{
  "n_layer": 25,
  "d_model": 256,
  "n_head": 8,
  "n_kv_head": 8,
  "head_dim": 32,
  "d_mlp": 1024,
  "vocab_size": 8192,
  "activation": "tanh_gelu",
  "norm": "layernorm",
  "norm_place": "pre",
  "norm_eps": 1e-05,
  "positions": "learned",
  "qk_norm": false,
  "attn_scale": 0.177,
  "bias": "all",
  "tie_embeddings": true,
  "parallel_block": false,
  "init": "normal",
  "init_std_qkv": 0.0233,
  "init_std_o": 0.0233,
  "init_std_up": 0.0233,
  "init_std_down": 0.0233,
  "optimizer": "adamw",
  "lr": 0.00127,
  "beta1": 0.95,
  "beta2": 0.99,
  "weight_decay": 0.14,
  "lr_head": 0.00834,
  "grad_clip": 1.0,
  "warmup_steps": 311,
  "schedule": "wsd",
  "decay_fraction": 1.0,
  "decay_shape": "linear",
  "final_lr_fraction": 0.0,
  "batch_tokens": 65536,
  "seq_len": 256,
  "doc_mask": true,
  "train_tokens": 493300000,
  "steps": 7528,
  "dataset": "wikipedia_en"
}
MLP neurons of a small language model. Each row is named by its layer, matrix (down: output weights) and neuron, and shows model dimensions 48-175. Each number is 128 + 32 x the weight over its row's rms, rounded and kept within 0 to 255. Numbers have three digits each.
After each neuron's rows, "raises" lists the tokens whose logits its output raises most directly, leaving later layers aside.

L19.down181:127041137092124139125082145054141132155142151136060069096181148154100164186163116151107155166109133123097164099128100128179094180118098155120157192107108094187124153164104108125148205082143162127148142147143173129132056113146160139142149123136080133098122143157137077152139093120070106136101106128156183139146181160126114102048088085166097147102086094116105148144123070139112084146124
raises: " 106", " 105", " 97", " 92", " 98"

L6.down503:200132080149076138170172084138157131118114194123109142108116086158086162108064125117125100134114136072097182150149128161100068155150136122125116153141114177134078098142125147165158092138146096153075186120146138140078175177132131107125098149125133122159135140102065133106163112090126130111072134106119102168087154137163159092091094113141112156141107116160107137137179123098138137143117
raises: "aging", "age", "ö", "out", "ings"

L6.down837:173110135157138104137188083138158109136091151118122071156125100125149104062119080142088146174100131146115106127094050091141124123119129124108108115097157121104140201180102116093126120117113125135097181124073117152137162138089113103091105136056129106176073110153106064142161120172140137154161172095224094128140150089121097153181148139133099122135120163110121079149111138089166120098114
raises: "\n", "\n\n", " basis", "pp", "ution"

L3.down980:125121173101151130152094138134160110084131134120050115087112153106103138109163125163133161193144179080072078116115159122140157130140158120117090132098127120115136120198140142094125111086141122161125121102144149098092133162185115110095155089210111161139104181100118109143184141185149120068216131118164155121132142118139181137120113145093137107092158157194146119110169097202167094089146
raises: " Census", " census", " households", "idence", " agricultural"

L12.down18:170063109159108122136078130138135124158141093137077110159221157124127099095130196155095102089141121118106139138111094150117042132162169137115117100115138159135158176115088069068139104169172139149168129077174113114155095166140126203140124134117128203160129085135116126126117125109135147109143120072144146128155165131148147100093123117109160180119126101151136134125129074139108084151119
raises: "ving", "oted", "king", "ged", "ped"

L12.down719:178220135184161169133145040123128114129052156140144142139116124164121095168136140133139121115094150144061156076161129113111142128120097120120068157102144185119095156145181181156166120131119108111090031112104162106120174138144155121114132162138125171130129206152145149174083128169134079130115122103164138155139127133102139128127117125076162148126127128115150162150181078115129122127128
raises: "ive", "ied", "ives", "ious", "iving"

L3.down651:112165164134137141141140135175140152165131157140113137136104142137111144175102124128091094123073088091068141086102147094183148071098138153116136130136106188167138169131113126137118117117088122108147157127121201169161138091162181127133209111108145105148074088088156117108100095125137174152130139142151120138121131125105159094147107077125124152101139125165104147098114111114161083104139
raises: " centuries", "century", " church", " century", "led"

L2.down14:150177153083079087104180112085157140121206206132149135126025172073122064166128148162168156135135117166114075137099178155056104105075154151145129106138116155039161100131116162106183104135113090085100174144150074108170136150129128117102063165147147131173135135125125164122108131184127160095137084108172111107178150140096162138112111156147135147098128148158096100137150097102088142139128
raises: "ight", "ues", "iving", "amic", "oor"